Weights of a small GPT-style language model, trained from scratch on English Wikipedia.
Size: 3 heads of 64, MLP 768 tanh GELU, vocabulary 2048, 11.3M parameters.
Architecture: LayerNorm before each block, tied embeddings.
Training: 692M tokens, 5282 steps.
MLP neurons of a small language model. Each row is named by its layer, matrix (up: input weights) and neuron, and shows model dimensions 0-127. Each number is 128 + 32 x the weight over its row's rms, rounded and kept within 0 to 255. Numbers have three digits each.
Before each neuron's rows, "fires in" lists the words (lower case) most often at its 100 highest values on Wikipedia text that the model never trained on.

fires in: "her", "him", "them", "there", "themselves"
L3.up418:085180149101117103045073194140116124131196177089155179101098179111085178126080180090098109108148115107103145149139172097084156101106128139148118170143100099075146082123129059143153117113164148117144132134131142127177191141119115085075085138142118174141098175122149103135120131137131171106178093170146091109145113149113160128121126174150137113116168178138129168115197123200110127100135

fires in: "as"
L5.up2:081126125195105175100116139151102160167118097096166175136205123084096175113152121105134090130163134088065141183175120096114114163113130116124103123146087138077146126150123115129186146120141138175092157103086123124154148087185108126084081097109165104127162227118158087182091115073174200172109109155104117072165120125133091151155121122147103105093115142099129139142154133106132119127097

fires in: "there", "up", "they", "upon", "she", "them"
L5.up351:051116152145151121141089117129118147132118167163137161098120129061106121106130121097150135145210162089084158083155139111125127082117110156078188130082189165103075138130153122138155159145176168115114197102093135149126119099188120183148078166152124147175119178164198098129119182106105098103148113136061137110084109117150112125142107107092147125099117148096106164088157137118137108128160

fires in: "of", "other", "the", "its", "it"
L11.up382:115150125144127175137138089117114074132134145085138130164005146135168159090112145136163136129144180095107168170079135143101134174124100049075118122116154104061124157071148077123086183135108079124117138113174133106142116081128101118094136132174119136073173112116183157114133212184112132097166168130189145105064162150116127102105116148147131096148188126145107172128099139146150115157166

fires in: "the", "and", "of", "with", "in", "to"
L11.up632:196115096113115127180134117083139075081087171152172113106112136134159103157112104131116157148120117150149110100147165151113178175096127124102084058190104182117192163165119145173167117163108109128147116117103120118138207150170192128134149136125141134120136152165074167176097065163113127144144133104069112168068118118087182126102111125131101167126140161080065207070045087134099139130124

fires in: "to", "a", "total"
L15.up142:107091089122119086171096140127182152105181132116098181110202134073180155073107074133124078137122142154120162146128162130170143070179114125080179161118104153095118077148112123156171173101162061088138127094132126127171185126113122110133128084108116132081094131143106104146146138133128103101150137138148183130139073181098107170120137139125117157125125079098125126178166144206106128099156

fires in: "for", "to", "those", "austria", "victoria", "austin"
L11.up160:119097130164126105139148125113081075085147123122112071158178150160175099138151129088136084146180166175162140109122097135142159117070153153100118197129103062147125138082138085180066121170117074137097139107168107135131060108126071085060147118079087133088173178156048090081138155158078120182099111122091154109137151152158180081077133119144099128169154154121128131161128148150056083170133

fires in: "and", "while"
L11.up326:104117146111131125163132101154114112147061077153124125230201112136123204116134150135138118158159163078109181092138120204144145068112136063143138170114119118126127138151165108150176164149143156086090128106171136121132171210099124132145094143108144135117173097088107108073080072140084098084129073162138129156113153179125165137180124111123106150155132126111143088164135147127124152135097

fires in: "years", "season", "time", "life"
L5.up90:146101148144094153127139149126113141183151158104124126150059091111138099082143161179080115116127094095165148114139147105096083080086131139148177175143135183114185129178062090141095137141172160130138091162103125148145097060150197151107062098108125120090153154125130156113089093098023121142114143171178085132128156147102095133110172127117119116129086129136223084179134128102097170117141

fires in: "state", "but", "foreign"
L11.up244:170099156159086183171144167081154099141178137186105100171121078172159109155139173149145142151170154147124087082130181075147147068089109100108159108180134108077096114122068172104097088155145110127189133121158120110118081156138200125190085081110161141127127081131132142151108109180115147109097103127122069142137172125167132152101096087069129148132138154143067133107159131101103135092121

fires in: "website", "however", "so", "although", "but", "while"
L12.up698:185144079088118131126160117103103128136089161171124143126192060172150083126111123109068128142151159150178160149155159123164173124119093109097173156108111096098107106126156116155130125204110159119122154126132118184114127122062102156214108134146140121170150070108136146193109171135149193125144134102133157092086185127120127129080097094121078181071082147137152106135154180183118044135102

fires in: "of", "be", "scored", "husband"
L11.up10:130137175107097127104196079150090121098140090106092166092094168098102076131136105146156125176133122151157108152163152202084118108124105136131160121109088057172068165142104143077103134130099113146084125145103090152149166218168125110090137093156132128122123173181131138091084169169122131163145096145153101115093157081162141146193128120185152161129131104157159114104094156128072130156140

fires in: "be", "once", "begin"
L17.up224:131137119082111184128169145165147107146107107137091108072172148099129074173106122131135121146150127138127039126149134146142095193096145150112058122133089092158099149108102081107065149179107128115071107147113120083158168150155157194151155142111165124094107111080077093117173151174082162088142146106128084142097094121133150109154094139118125096125122168132181108126160195140075114116064

fires in: "of", "name", "respectively"
L8.up197:177153142102147143122172134104116101021087127117092129077127148078102078138104112145116136135095179138179145089081190149154148161141107158178124093107127113141130121130174124170131168189117132125178153125133152087161182083061202139094110081121151151100066131137145128107158119195099179121125156063146098145125143130082154099119125094109154165153099098105128143171128150132144044097084

fires in: "of", "at", "participate", "by"
L16.up554:120118168094186085093168106133151159128128076082067149093081140132114106117096121172150173108120123097186131139142153093158176123111146124181182105162120126170149135137038146151153156246083151144164125107191145105168178104131128133135163128160108192076131216111134118128105128110099137114163128146153160137100108096135156159068135130206090177181112136138126183179121078089105099142176

fires in: "as", "at", "that", "in", "by"
L5.up544:143119084124134120103028104142122139116111062154067132142143079095120165111136184117175119117139154130152098138140086131148094199114101084150147094069151117137115144116149202128124194166172166051045150116099132130128122139122110123165166089152060153153107150136155177120147122119127129113132117143129175192081100089127076101120066135176116135092138143127104156107144119128109035156100

fires in: "a"
L17.up232:175098104152178087100063147174117154129089075153117134117090143103075075082150133072161101116122136134100149163144110157194134114123140138201115158048142140150136149098072102133165115133105114105165158114122093252127104160126130113153104122134184127098126154133085163184120123142114069120164109126130102173149116099145168100111131140119167149115183167096135165098179128109149168145125

fires in: "s"
L12.up671:162106144171094104119154100101129149141166175137145176171152134130114144196104123166106171075150035063150065137132093101121110143185160197080170121129110125097145149104084114132159144181165116108162057157136157124145149126112099151139138078155132181141120141060105154113095109179157117116145143118122134179077103124146132169137124131100094094115145102053109163100051128171156160123148

fires in: "at", "reached", "for"
L17.up363:110148148129141162133086138117135109122127112110160071107106122090114109094120138120202120128132112165136077080142148146201098089121143055211113044081094136148163156070130110162100139170154104159075147106196117130096050136108111132155138076160138135143163104163120109163090124159146164150153162093084150079092133115158112067071077159142168063145122104174153178104117146117141081113157

fires in: "there", "it", "ireland", "them"
L10.up90:155160134096108087118122177127126169125151151081109146140147148115149107090072127170142131096135145103124128039134224124135176103136107119124135072189070090133145098189155092140142118106139105132125122137097094143127101062094135136058084205166172135118159104162173119109157208196144165082118074086132133134097159119147106161151152096131123148140128180109159112148176081138132114151142

fires in: "for", "of"
L8.up302:123124178105131193184093144113149139123165080090115072085189113144099112161168141114145106077114152152156167119110176128103100077118177147145105094116199112145130147151124145162176074131092144137119058098121118119162152076046149144114100111150125080133131141126125109082115132154093153134126119100140131096072170192081133140149109166121115168145117112103111089086163161203135170091120

fires in: "the", "committee", "frac", "sequence", "square"
L11.up458:181102116093120081132072145127104150081173102167119127138116129155100109120111075160100107121129154099152124125100159130107149125134141124118184076153083138111152100128111168173114113174106131138156156141093138136129154062156148090149127149175157128128171147128148144093133158119105146118131139108015201161128088070105134085083126164184142133101171145130142130160090117125142120160199

fires in: "had", "made", "released", "could", "turnout", "income"
L3.up718:090104144111163159137101084131104192162128137123126155130104154186123171139141181095145130198089163167155130168108143066123162085194072112107173092168128133062077133176163083091157090118138104080102138122140134110157120068113140103159151093114149121073167141096121110179106094156145147184135195150152116151131109107032171110098100117159104150098163104124130131105127103128163071117177

fires in: "at"
L5.up309:153078105149132148134128083148137157211104099139132183214149072114082171143100129208169077146185092137139138171101149098168201095105123094116127096117086154185099111114086139125174128126145171170123125082096082133097145151140107064178118066122129159140143129214172168100111105122092127178114130114105141121106144090201128142086127167138151124114123171020088097167138145113088121143097

fires in: "as", "became", "was", "appointed", "later"
L5.up534:111084108200082205129135126129111124184079168099121162201152175098107133150130108129140120141111166108128102130113080069110103131121162121132117120090090100114091156138120145144178166134163156181089103108144152127133140165061149108113119131070085223094089185149125153121065072094151145151153109122089057165120143093132096119142120130129133158092093199045141182097139128121068177158078

fires in: "a"
L16.up4:152095126146141080095109155102132161117121086154084147138155102144068103152081095134120094102174076135087159169103112114111132132099157126099102161133121068101146130129128192128124117103086153073130165118146099136128161162056124162223131119105179083130104141122121134107194156164125145101104156132156122180124079102094133161100151089120178127105133185109131134126068162139101149109125

fires in: "in", "season", "club", "team", "career"
L5.up550:099122153143110122111061123131163208139083161082116139129128077120112194124065126107144122120108129092134139096165111094099143130130120077140129140115099119180083112148129142112136145156183154135116092157139150123133119147124136126082127087099099113081073132130206112142131092109117131139198151108178148158173163147118144112128170137092097176197156109180163120164135067086078112151076

fires in: "group", "groups", "mission", "software", "company"
L3.up496:138120151136051189135114130148123163098110120147097148038100070114148123155152187139120106079147113098113182128061092091131129149138196087129113126120155151108156124121120103150106135161092124170137170156059160116137159138175105175160151113110067143088113127056150223154111154089112095174109161127186151158132150137166110126096091115110131212080143115111109103131155132093192060121150

fires in: "of", "since", "many", "same"
L7.up640:111112131128138120157192084141129102092118102140095117143151104063138090089182134159154134127185151125121111042212123150142165129135108140067149147132109127121084137114160161141173134141125115159080120174109125091117131212138134079129079139180201154118111080146096070132121150182121110048147136126102132138153122153125103212116148086158087159124168113088111105179184131175106191156142

fires in: "to"
L5.up724:124202149154132071118139099153128112105165152099084115169124071134139090131120140143172138121147093157105169208171176151110108118134127168143118155144147160117078088145144107110057163169128097135127147112151113152085125216149104077149078062115150178097140124152187149168142153143076158176138150118157131134118144128103091093125116084130100092114144118141096081130207062155073059135146

fires in: "country", "record", "high", "apps", "has", "have"
L3.up637:126177120171127125164076150089140100101119097138185099190141124161127112118143164132135074102128060103084163130136129105089105075111082096092117174144114101086141109124123111116132102108113153126137179139113144156132126141071143108052115116167193151117096152088133121135170060121114160152140121130143107126143159209092173113199135114145154140073159083205163134131178128124137174124143

fires in: "to"
L9.up205:143181132128116142143125113086129178131161150146077041091129140094121119132124155079151144138120111137103099153176095152153125146136152152041204137118152103104100170193113081145089135065113145116154116146146107154117108170196110115132139088140168204144146136129171099123080106119125156099096155154128162078120095112082094202112153160076156146105171128101155141175165181178122210139105

fires in: "and", "to", "out", "for", "the"
L9.up192:117129095143209157138115128147109117135113071105114078165162109116087117118168125115085091081169140118072150131127139093120188128074130069130144142099053110121130091123135116118163112113193148074095161108091123181113131090161170204134112141143145121132122145134108152082151180150155143101140122134121184188114126137206152131196161146126117141159107106082091176094106133168164126125146

fires in: "south", "into", "north", "capital", "across"
L5.up756:084071116048079125149145158111119114146071133134117093137179083161137085124079194111101107133151149155078110133160147077120104172122110148173111111085144140062186100134109114110155188106112126074106065113202133175115147163109167107178147089142173135165101133138133137069091154129079133130095148141162133123131104074083079165145171136157178089106193100118076117152123101163139118183091

fires in: "a"
L19.up529:151101188193135138172079149104128163136143125115158139112165110155146109168103151102161162093132182155121111159172127125167075091153137143159124133080090051119174169140122146185114127099188086164110105111116206118095112109042090131145095136114139099122141095152078119161123179121112138135096128150145174152133096095134132124098088059130099189122152109066066193123088119127101105153133

fires in: "he", "who", "swing", "height", "head", "ivan"
L16.up64:231065119154151163162110088128117167186155047204126085137150111186212101094118148098116140198176206141118137118110171088092117116162101113124122102081075117100125130086141149188105128168111149121082091103134126138080111102096159036166118142149117146112175126105096144128135090129143101157097096078155133121097130126123157075148136108139124116110149115100106110132124118107100117112078

fires in: "other", "of", "original", "american", "independent", "artist"
L7.up653:085111099137142118152149110102157133129068070151104113120100161102108164112107132152096074102173171126193107133111125126127130171154099129117182116111176106136133124106143142148161164159140114129101103124147136125139026107136138075103104148174187131143136102142069147137077192163204023130123125121156109131188130136174145139148115173137104158131205148163174135165193112101072097145147

fires in: "the"
L5.up226:138156144151127122062095113150128135137122076150123129158133068172101112125138138085160094149165077137097109133075132125127124128211161128128155120107128085155181123117077090144088133188105126120163114119082139115092176079166144128109094110131138184128140103190179115121134124142182125109144167124143120158132085125136149177122118149109074114124181118113118162104108090107123185170149

fires in: "of", "texas", "the"
L17.up183:140131162070129137164138108129080170155165094081115094065126168108126123136140105121151121162146117096095129169099107113155189139109099170162096061133124155123114112102137097139107138137145096123103119081106188092137200090148068080136115145152138061066147153130161084088104152107167099147176093131119112080112149143092122167120144152140081084182141180136148134152101127151149131107149

fires in: "they", "it", "those", "she", "there"
L15.up271:164147180109120078073115109170124157137122154100124162114171120121093087106159155169112183115120150067125125125134133100095143151107143058130183187111157133121138152202131123096093129125112080142076184142067137117058131061142073100116176151120151222082145139155104115139090171155130143135136119133123127089156105125190175124127095141169125157111053124177107144188079144171152079124112

fires in: "name", "song", "group", "line", "record", "groups"
L3.up465:152163132157123151123176162134129175100071120137126099151129109119145196151148136149124073141129114130183174101071148124135139136107110104186128133139130156154073145091161124123041068095117129131131177062118132141160112110174146142178115138079165155120104157071151151103133071152108091185160133168150114141147192111124120132169131125149147151128082099122121110137144156087124095116101

fires in: "of", "loan", "to", "alongside", "breslau"
L8.up26:149171147129147139130107143108109074088169156166093180141093192117152097114060086096143093171086139140146093105121112194152124167146170091133139188118068114151137120167096111130107096133120172074135127108127107129134074110138131119122102093134160112141131153150144097125093213090122141083147116157104143123120188081145115065136119128146134125157177198169197145116121120164176076096113

fires in: "years", "season", "that", "defeated"
L5.up483:156094123125094104120160147190173181132146157180109145097137095191159134117167130171151122103147127103139178039110128086112082149148078082117182147119191098154145104109097143118141107168122124177177078093145132098078096168103149202109140144104149154103147155162071114069094150113111134169098076122093143192132115109190117135158125161126140134154106110158137125120069201083082193102080

fires in: "city", "although", "though", "thought", "rugby", "school"
L3.up434:136145132093082097161195085061142150156158118188089131121102113172183159104123153088142052151138056131119132092095112142153165200128085149122126135138129132150065187094106130115080182138158151141146161153054160143154135121142123067105122141175130196124148178124214182137100137143106136109116173135055124139159127135112116126128119126153092114092140167119149088091138129101059156124065

fires in: "university", "city", "left", "south", "county", "united"
L3.up22:078168098151055144140123109120125139115135174135067107145120096093125194066150215143108125169154132132145109157144114029062165124037106107115114141110202135133090130128121156115164185114128133142122167097153108106161118156087171115129076183147100194172096131139167112100123160072170159140166148129149126144122166095175146078106102096098156142136148092161128135082161130122137138132078

fires in: "would", "and", "will", "california", "india", "japanese"
L5.up151:154151116079098123118156171100072153097070120149165134104148148141182048084125118241101141103106178133125150098144148152101124162054096090145127131112145142141163134143116067210102155138134073146145132104104150136133172148133123132158193193129117094090107093124141171124090104164149104089163098184126113135080125179084138187102076159044113151186123067082105073116101129114128125157099

fires in: "the", "a", "an", "his"
L9.up567:085117122160133173175114146101095142176172151108116149125092075153121092145107145068105075132192125149076130167116126097127185148153174162130147164096101188121095172152089134088050146163093076096196167126104085090152166104150157173097097144171194119139148128126081115110135125146134092123145139080106136153098122110147141099095125145097120116166086145105146184102131137159116160130175

fires in: "she", "he", "who", "you"
L15.up537:208138085118109126157149082113150082123094144147137147108118153144114175104128144176123088178131201122137187080156130132126072126131128110143105097138100110140130140106138158121150147131105059106113176176102125096151128030149157116181114160127166134087103153142143132125126123158061172140144107067101111076053072179159165109163078130148146153147096168153136175180160112110065072040077

fires in: "in", "institute", "atlas", "atlantic", "va"
L5.up475:083082151114118120127117068122146105079136066192170144051114093219135079164101156200157129103140089213117190112099175146106108100147117122127102134094158082189150093123109135135115102108143102119112089139099141115152142141154193080115162134086105158130154115163197123124090069110137144130129135136092105129157174145074156133132194133110165108131131099115129148098122146139168132160100

fires in: "in", "april", "july"
L3.up332:118121115131094088146146115196173151130095118107106097094130110105143166116117070187150102103154105168116218100100118127140103151133118087106134136119154098160103139107104120100135139171157127086179153107087116159170121207099157089117136103076155136137116126071167095124096066145158106136088133182137156134125147181096086087159097106197119180189153087173131132139125128093129148148145

fires in: "of", "and", "that", "he", "our"
L16.up622:153178065105117146113136119123165180135090101183139154116116188103084111115127144083098127138151092102166111084155108032113124103118126182113073155152118106083139122148096156139113132106091113153124173095145089093135133067184175121097201111142156144119105108119154129135122125132085128112089202185113151174041161164118117013114136095125084165124130124107097143167132098128118137133166

fires in: "in", "the", "for", "of", "between", "by"
L15.up373:123157107169151163145115145147150147097082129072087070133102124117136122141103164151133140088144109135186093074124134086157126105150153122163088132172178160160224090108087085133154118109084192086124068176152077068192134136162147072109145080140120131171157162147116137146156154112139180116109152126092158128084082111150138146134124122179064156147113158110084154100133177086161110110172

fires in: "a"
L17.up395:128132196146156143128157143122060108116102103092145143184180151137095114125171128071092104163167123133131145089135175122151109120121176085134055122154208090099114170077078107140133163151123092177112152127125104129142171182154154130153094106130151102086109160142125169118144128155203110113120091113152185101069081093121074122123181137115050135082137159115085134067149114094187141119148

fires in: "a", "continued", "started"
L15.up353:179186115153132128065141096147110098146099084116188141120112103161101103134110133086154087154184082064143172122112132070106136123140108121178021135090157096138213124077143122144112116114082160175146147145182139146154109108086121144104145056115141128088108137143128142129097122096147151179186109142095191157113124076129164154137104080082065153127160129103148119118123142146127111110167

fires in: "and", "or", "wrote", "lost", "continued"
L19.up161:159125128108158174111088118134175154171110132083097128120150187188165115163162157073122162123142109096109054131105123116078100143143180115149076128203110077100145120147140160119140106156133105175148094137154157163145129112154128177097111098105165088104123108115124072071059105139147108113132156123088123134135168119115167148084148090115218171220121168117193153113139141133113130130167

fires in: "on", "through", "off", "for", "offices", "out"
L9.up454:109151059123158099170114208171116156113123119103136113080154112099147096098151122106164112142193072166113139117136121130149181172109096135142160159101150158166094092130114042123174152155178161167126184100101142146126108137084150104139124115162092108143120243110131086101121110175120123165142152122177162132090164121165074094148166137128179138161133143126126146085094137106066096106178

fires in: "have", "had", "has", "back", "brocklehurst"
L3.up306:146163138155091180155139159132145125095116139132129124168100126109140145120145151134161093181135148131100202097050100109125125089177071138125142117138128089143066063073123129154109248132110116154108149147124147140089092144200132159089171089159148130151170132082140191147079079092129160160071066130127091148161167181109138062173113151147101111090157087129141165172094098127091124094101

fires in: "from", "of", "to"
L8.up602:117106132095102142153108120141190125135141160097085099059118143112134098071137141109159154084093202105195066128092145178147067199164115142128109093134118154155139158144124081173116106138115145083119142122125055143130056116098129135163136149152130126110141217153127127128122125143096097131134152118127178064157109100088120146135073082166154140120224146083151076102141165168077118150153

fires in: "and", "with", "as", "by", "following", "for"
L8.up230:127113135135097132113125125125192138182151141130120163130128131127137135111215143156134126116121124145145151096135123140138167131103166066136140149134143128137119118136110138128192174174121117053094158091113093160124087124145098122076132065160155146091128173125098183140101193148083197162090090125090087091113138078123116140122116089156155148117162163044116154144084145155134104134170

fires in: "south", "family", "north", "central", "western", "eastern"
L3.up721:112073162136101157114109135130114162155098133138136132092122129137113080092073140116136114137122109146176088218114130043156083114054175093166096101146180098089125069162133135135121244135159151088156112141122117111136115173117151088115164156133097160171154145111171161170140099098124117099142145118103112165151169124127157163086152096143134136159101100158042118126076162075100153102132

fires in: "as", "than", "to", "up", "or"
L16.up217:134144093131067109127090106157137144148126129140090109131174082081118069077137106097149081150129109136064155128115126128127132080141152075141156153173115152159110114083183133163224108140114090161141108140112085195135159149119141110152152116100156109134139110097108177155130116191116131150146108087138164168143130127100112128097162111122153192084105088174170151137189122144158145106145

fires in: "to"
L3.up45:133114139163078116147139118182102191108091118190126150155129119152185130087118131155191063150097115161069129146170151092150132162107143133080128199169160095110129147106137116115121143119160097143095174120085121097196150159096159115142179105103112079140157109139171137182125172131117090106128134109112164144112147133111090087077118172135117115205098087138098103109178092182118128167115

fires in: "but", "although", "though", "only"
L16.up362:142159167083112100126090074107126137149178102160131103167211148192138093143196098099081119105126114149101166153091122079149132083124149086143135154138081102106157140129151120125135102196127130149088103168072066132063101124045132118100128128117157133132185155139103131233133118192117120126113100119084180132133132134115159086102139111128101125053101139093108166153106152184115086096171

fires in: "world", "royal", "british", "american", "national"
L3.up380:119130117111137100138128124117124140131116103153115140184138123109100214147131138121200176194104116166100119124163121231123158163144174142065132101113151037126200116135085079172097147105096093169136144153114116180119126101139206161091145148119102173118091176097152087064118102105156099122130134110080145069121091092096173161115123160126144153111159145116165130119155137135115134132153

fires in: "and", "swing", "goals"
L9.up632:128123138107084155146143113106113165147108128106101153144113112115132150134111117138059168118152170131153087119089081109100136113099127067072199188150032148093097134118092130151079097195110146120135127145194138137179118135179152105149150156124128151125163079189117115161170063133066126131195120070089164064178138154095131165171125142127138148155130110160132093076112167152183162131143

fires in: "where", "which", "however", "s", "after", "when"
L17.up414:111164099148109133145165118098127108149112138211132131157108151168150044179151106099121070117140097150165124128114056135158134168140139144106116120168152072102173094156138098089143219153166050113092052126094119106098141121152126154169111103149121095112135156118099166161127126102181117148059086142134096179107157128123109128144114128105113170121095121114150156147116112180134114197164

fires in: "in"
L3.up579:147078147180084131171162093134179135048141117104132128109145113134094125165162120181151179100093040172160151148113070078152164138140109141162111123145125053159099120120055169159135114144109162110167166111081085120183090177122172147143150132111129185161118168169172094116122119079127143124154138117154120079166131123090160144113084149165188154147123092115142105119122130071098115089124

fires in: "as", "by", "nintendo", "use"
L5.up232:116189095182112029140094132148145105116119157130081138110120113150081120148170128137138105128173161174094124185106129101153220072145161070152129067151194090167128096099172126112105143173117115104041108079117147115124169145104121089074126143135136107139125161142129065147094200107078170122185086114107175115122175104166088075190140064138116166129137135109082153114084115141112136131107

fires in: "s", "scored", "scenes"
L8.up696:133133194166081109079147167132090093112127100161096100126155101071143090188167152159123124075171064140165131133045137110121126129108104118167101137070119108134122127135105130201133125139160156095141119149143141129138190103069110162167091109121101060178126152157110191146150155131103156169107126079115177140146101103118165163107133088142158149113187132096133111190122090130065088187078

fires in: "during", "after", "following", "as", "although", "to"
L8.up0:092095157169113120116059160091140102102090123151098157124133095139137120180138105143076137128175104169168169154158114171162188144150121082098159115097115073136109107181118107135149181208132069108107102076144115140173106089113091082102093122112196097085149114124077143143103203179167110158136123156114128103092177117106108162137194127100139147114140137136100099203176177106127133118130

fires in: "had", "did", "has", "do", "income", "increased"
L3.up150:136170161078094170131129143163145142078107165138145165116152139124137152144181131118128129117156179110130155139076153137103159117085127127125145146168179143089134102180134034129138154127101119150109159068145107143159157124179084187133099091166079108141113131129136134207144189172117107158080103148186144123165144142100108106114138092158082139099130155179145139148138149149156089111104

fires in: "to", "from", "on", "at", "by"
L16.up569:073174158104134120111085104114134115104077142105073141119107129138134136143152147067124103169136174128161069174125139126090096172147084144136175172053136086141130138169155055107077174095132137181144158168153117145113121086151158126141068119127090067175179129136164117122141087067143106139161129180119182088064095137147134150190091117167158130140180123136126159147124225153143106114129

fires in: "the"
L9.up430:076123117125126186102166100099051089177125069108123128152169139133210132106091180123125124171116155103115085197129145124154114091161146134133096126136117149089102121155077088134136150167113097132128121143123135092137130128140126159145104163138102105101111101056133159107099117125110118125180120159085082178130175120159129197116115143084141145156120149134153082201139019114147156085164

fires in: "this", "same", "any", "each", "a"
L3.up590:107063118134084124165154079155127180089062110161131122075138125176157078170184085097113113124126124099168122071096147075170124124169122091141158155150134111146179116162119086142094176078084122132168145080108150173200182164173144119136165103140155129161142159098076111125131117145123128152101135157070146123112182143141120105135125132187135142108131101115130149142105128125100169125125

fires in: "and", "america"
L15.up305:118115146097113159180140119106079122170124135153114097088100116175170082100071114104124097146125113123128062143151119181076148145104141137099067122179057157180096196105137133218118097116166093093138099120089179195118166163174132154162163123113186168148068136140143106140142091163125083147107120146113110098066085127099166129128129146120146141119177126111140127108135166142201098120084

fires in: "a", "affairs"
L16.up684:131117100138133192143180106160192144115095145132142193095172155150141101065083119125160113186144130093108198121178113100184079192127116117138058150117082072064176148060140146135142150140166071180217129104098112120128153093132138115126085151164133089140123098135141116122130149168122116135167114153112180113110088094167177202133133116123134164102159144081168127113054147141123102110054

fires in: "as"
L5.up480:136155121125069142065110160155108119150127147112127168123117170094083136128143119163183168143075181083115154065145068120087111138159123150188120164118154079141151155133100088144181106125111147133135128082096101116164112063156122135077173116105078076143136180115106067171074094140118185169112117148191111151117118179068153134148166143107118128151141114158137096106167160097129165121129

fires in: "s"
L7.up197:082108129142124117102149069132113187152112087156107179067151138162157113128118136079163169084176054135091073112097156136126124150205138102084124141134152101145098055130129160121123122196156176098169098128162129098142140122086137111200104081098098112105093129134126167202107110103147143116169123168088121093184110133142151179188098133167192172119166115105131087139116052107091168152113

fires in: "october", "september", "december", "july", "november"
L3.up572:112165183102111095135164145132154100133141120125095114102111146087182108102148104131156120040080115113090132136110072056133101176065137103130085070117155072155118087125167143178137118163134132052148161149111086171113119163135160172133129101113097118123161140135102167100133130099085106135200120159109128138150149152131095068141130084109130169168121140161141195141128113118133135094160

fires in: "s", "his", "or", "a", "and"
L9.up179:097077145147136095106133143142172133147138079151083148156079126143070071123142104081048116105150076106113101145133106109146177099156108082130126173129099092094122114158127142129154148151172096064155144071101121138194196186150096117127122135142162138148132181137146145147113145160103099136095135171145136138165116107125145128171171119137106114124103122069177119110140119075140167105163